{"num_hidden_layers": 13, "hidden_size": 160, "num_attention_heads": 5, "num_key_value_heads": 1, "head_dim": 32, "intermediate_size": 320, "vocab_size": 8192, "hidden_act": "swiglu", "norm": "rmsnorm", "norm_place": "pre", "norm_eps": 1e-05, "positions": "rope", "rope_theta": 10000.0, "rope_fraction": 1.0, "qk_norm": false, "attn_scale": 0.177, "bias": "none", "tie_word_embeddings": false, "parallel_block": true, "init": "normal", "init_std_qkv": 0.0671, "init_std_o": 0.0132, "init_std_up": 0.0671, "init_std_down": 0.0132, "optimizer": "muon_variant", "learning_rate": 0.00114, "lr_mult_o": 3.0, "beta1": 0.93, "lr_head": 0.00449, "max_grad_norm": 1.0, "warmup_steps": 200, "schedule": "wsd", "decay_fraction": 0.314, "decay_shape": "linear", "final_lr_fraction": 0.02, "batch_tokens": [8192, 16384, 24576], "max_seq_len": 128, "doc_mask": false, "train_tokens": 244900000, "max_steps": 16533, "dataset": "wikipedia_en"}
MLP neurons of a small language model. Each row is named by its layer, matrix (gate and up: input weights) and neuron, and shows model dimensions 0-127. Each number is 200 + 30 x the weight over its row's rms, rounded and kept within 0 to 999. A neuron's up and down rows have the sign that makes its largest values positive.
Before each neuron's rows, "fires in" lists the words (lower case) most often at its 100 highest values on Wikipedia text that the model never trained on.

fires in: "university", "harvard", "ministry", "court"
L2.gate78,233,229,254,147,180,178,231,198,201,152,188,190,172,213,189,184,175,199,229,210,173,199,188,219,196,179,248,189,200,170,159,173,170,216,245,185,162,175,190,219,193,201,190,127,209,207,242,170,216,142,159,248,175,225,203,183,229,193,212,265,207,196,204,200,250,178,162,193,172,273,200,237,226,217,194,192,215,152,182,200,218,219,199,203,189,141,232,185,158,208,212,201,195,190,212,216,226,217,220,150,220,185,213,251,239,102,164,187,221,241,165,168,205,220,167,187,204,147,187,157,238,160,206,193,238,229,197,174
L2.up78,221,219,240,245,236,168,279,173,230,194,173,165,223,237,235,231,168,189,235,213,192,203,142,168,205,177,249,187,177,192,191,192,192,161,160,177,144,199,141,194,199,204,200,145,262,222,189,179,209,148,180,233,159,191,237,163,178,194,217,237,219,210,174,204,191,153,159,239,215,230,172,223,209,219,202,202,182,194,198,206,178,206,131,186,174,172,223,213,175,224,174,165,210,185,186,217,258,199,255,187,190,164,228,292,238,174,160,166,220,228,166,210,221,204,202,216,190,128,169,187,218,175,169,167,198,215,180,198

fires in: "central", "south", "west", "western", "eastern"
L2.gate33,204,191,261,243,206,202,228,174,166,224,242,206,148,185,197,242,171,254,212,228,228,202,192,204,204,167,228,256,201,174,205,254,261,233,247,190,168,180,214,138,228,227,157,201,174,194,178,140,184,224,215,205,242,216,171,179,139,204,168,230,189,223,202,217,204,143,186,195,260,205,175,227,167,212,203,206,147,212,179,150,204,215,156,223,212,207,247,196,237,213,187,185,200,186,212,209,172,248,187,193,176,174,199,171,186,162,189,198,182,207,228,156,202,247,229,157,241,233,205,253,207,165,217,161,220,247,182,180
L2.up33,210,219,242,221,236,183,226,209,156,211,247,191,150,231,227,228,210,243,228,242,199,196,190,229,164,161,158,240,221,193,175,183,230,210,207,179,134,190,153,182,200,207,207,225,181,192,179,156,203,187,199,237,220,190,207,194,192,215,176,191,194,225,171,228,212,170,139,242,296,166,181,207,177,224,164,213,175,196,168,181,178,227,202,220,219,214,250,191,237,216,219,184,179,176,253,171,227,166,225,141,236,209,222,152,176,176,226,202,162,209,244,202,213,247,191,208,226,228,176,220,176,162,195,166,204,214,154,166

fires in: "an"
L10.gate35,236,185,151,137,212,222,231,189,206,248,156,229,213,178,167,152,229,133,164,206,251,206,191,189,246,209,171,211,204,268,191,254,209,210,160,163,212,174,232,240,212,212,165,161,211,177,192,208,185,188,220,207,190,210,226,172,204,214,180,198,231,207,191,227,232,156,167,239,223,163,236,172,233,216,225,197,167,163,266,123,202,196,190,198,193,187,160,202,208,208,239,186,213,210,157,187,203,209,231,204,230,164,199,144,196,209,212,189,226,264,179,201,219,188,173,172,152,240,149,276,205,180,252,254,200,195,187,203
L10.up35,241,207,158,201,237,228,237,201,201,176,198,202,186,213,184,233,228,163,206,173,214,213,157,214,234,186,197,202,155,211,209,179,191,147,241,206,188,177,251,248,223,225,210,171,185,182,238,193,194,223,199,141,233,233,212,184,186,200,212,155,207,260,213,216,175,209,180,220,236,172,225,129,220,252,177,141,150,224,215,177,194,227,181,174,211,151,207,177,159,196,187,188,175,164,190,161,177,241,168,212,211,233,220,130,237,140,223,221,143,149,169,215,269,187,236,243,190,227,195,302,174,207,248,225,203,195,169,220

fires in: "of", "eight", "thirty", "twenty"
L2.gate308,199,156,147,225,201,269,183,142,236,168,184,198,175,160,194,225,261,196,170,220,202,223,242,187,213,190,191,167,202,202,171,160,187,223,236,215,200,173,219,185,163,153,219,182,188,218,248,207,191,191,180,240,215,183,224,193,207,225,186,153,228,182,219,200,196,195,187,199,230,202,212,188,154,210,179,191,209,133,233,188,135,175,175,251,199,204,203,156,189,159,164,176,187,202,199,188,183,160,137,160,203,153,226,218,219,222,210,242,177,244,176,202,173,262,186,180,187,180,235,184,213,258,251,242,244,254,200,204
L2.up308,190,198,207,206,255,198,237,156,191,128,167,215,154,217,174,187,168,174,177,271,190,206,228,205,212,202,217,157,196,190,182,186,203,186,230,155,183,189,250,182,216,140,215,143,168,230,234,193,202,176,202,190,202,191,219,176,215,188,211,214,185,213,177,152,188,215,222,168,251,170,247,249,185,227,225,187,158,184,166,206,205,186,224,239,153,168,249,200,174,181,176,168,207,211,142,155,188,116,154,199,221,209,188,198,198,210,221,205,193,251,135,274,202,219,173,200,171,208,164,176,159,226,274,192,237,200,180,195

fires in: "goodyear", "short", "first", "second", "personal", "long"
L2.gate127,179,240,188,234,249,201,187,149,232,263,222,194,230,223,171,164,210,217,270,182,218,235,185,172,252,202,229,200,216,243,280,161,221,163,214,232,199,200,178,195,156,203,260,187,219,197,199,230,223,207,184,204,243,170,232,182,189,244,171,254,225,162,203,182,191,185,185,185,178,171,205,188,145,244,177,171,237,221,181,204,237,205,137,209,187,210,224,217,195,201,252,204,181,206,104,198,172,242,219,222,210,190,199,202,202,268,191,212,206,199,192,199,235,181,187,206,184,211,216,213,191,254,222,158,196,179,147,206
L2.up127,159,243,181,212,184,159,181,152,212,271,231,175,198,265,177,245,157,198,232,204,201,234,212,186,219,157,199,168,145,175,163,262,198,241,189,192,129,212,190,175,190,194,224,171,197,152,210,193,180,212,218,164,257,209,157,235,200,190,126,223,253,226,196,195,169,159,155,221,187,194,244,202,192,171,180,140,243,241,216,182,227,181,212,204,194,249,207,210,231,216,199,172,176,175,178,240,180,207,206,159,233,211,206,196,203,229,156,174,255,175,223,221,188,192,186,205,237,214,204,192,217,234,203,190,216,193,162,175

fires in: "succeeded", "part", "preceded", "north", "south"
L5.gate246,197,199,190,246,191,171,267,220,207,183,203,187,199,203,182,199,181,243,137,177,194,240,165,146,193,195,208,173,255,238,249,200,175,209,201,222,230,230,185,199,171,193,154,222,199,157,171,150,178,211,189,209,215,173,195,239,203,190,141,208,195,172,205,170,196,187,219,177,239,229,164,132,168,214,208,138,134,187,229,173,175,206,184,182,209,192,193,193,198,236,199,218,201,214,199,161,135,203,128,213,184,163,208,197,183,197,184,262,222,229,241,196,203,197,184,187,140,202,226,217,241,230,285,203,223,191,107,206
L5.up246,259,171,148,210,213,178,192,222,190,250,190,250,176,204,137,230,190,208,197,219,187,288,188,183,157,191,224,200,177,191,212,243,173,220,195,236,196,246,259,189,238,162,193,205,160,161,228,157,177,196,228,197,216,204,218,203,199,208,160,191,149,123,218,194,242,213,248,214,180,236,166,207,177,164,205,186,199,213,174,198,200,189,208,193,216,177,200,151,198,209,175,179,181,217,141,227,151,159,229,171,218,198,240,166,241,155,179,191,188,241,214,203,158,257,129,252,174,209,278,245,169,211,212,188,143,166,118,233

fires in: "top", "last", "highest", "quick", "upper", "first"
L2.gate42,192,242,175,243,184,175,138,201,163,190,195,159,210,207,222,153,202,157,199,192,256,189,241,178,243,170,182,216,198,205,250,212,259,249,172,207,181,236,166,225,235,214,217,160,201,207,174,169,239,241,226,240,243,156,206,223,196,200,216,208,172,199,197,193,173,185,178,202,221,131,161,195,211,214,230,222,233,200,192,158,174,256,140,213,155,248,232,134,162,242,197,211,213,224,185,231,171,240,231,184,183,212,161,138,201,210,196,195,181,171,189,179,156,233,221,211,227,240,253,199,193,161,253,171,182,187,174,196
L2.up42,217,185,202,216,191,256,214,196,198,218,228,158,275,213,191,191,254,249,226,238,216,215,180,125,230,154,214,193,219,154,161,246,234,179,233,197,212,222,195,238,230,220,242,162,240,237,169,209,227,206,199,197,207,226,192,253,156,194,146,201,200,178,178,278,218,154,171,169,190,189,233,217,196,179,196,176,178,169,225,209,177,210,182,192,231,164,200,222,210,186,174,197,157,201,186,206,151,192,241,220,256,188,132,167,249,212,186,125,201,245,205,200,213,161,140,223,187,189,160,188,207,170,145,182,218,165,204,197

fires in: "also", "more", "have", "iraq", "been", "notably"
L5.gate316,266,160,159,158,170,150,202,154,155,233,171,171,224,208,164,183,207,160,209,241,220,215,280,242,173,212,199,212,152,188,201,211,148,192,127,222,196,235,223,229,203,196,179,197,210,216,169,213,213,223,241,136,169,218,173,154,183,208,164,205,201,216,249,183,161,210,160,220,192,197,196,186,185,190,217,235,190,202,224,207,203,287,216,172,225,173,208,193,207,236,209,196,221,244,192,201,195,228,223,262,183,177,201,170,197,181,153,227,186,194,185,226,157,149,207,194,218,197,240,186,163,228,173,199,206,151,161,215
L5.up316,191,224,202,193,182,166,199,228,169,191,252,184,187,219,207,205,176,147,259,195,207,221,258,195,169,239,193,254,186,222,209,203,197,208,128,114,200,182,200,228,231,232,181,138,215,175,209,150,224,189,209,215,163,221,228,193,263,216,195,208,224,176,156,201,221,245,241,165,182,132,245,194,200,215,213,227,141,195,237,182,208,192,173,179,206,178,231,252,215,231,189,198,198,213,210,180,223,167,161,219,225,220,215,216,216,229,118,182,219,175,193,213,213,201,187,202,213,189,170,187,213,181,194,183,249,170,183,227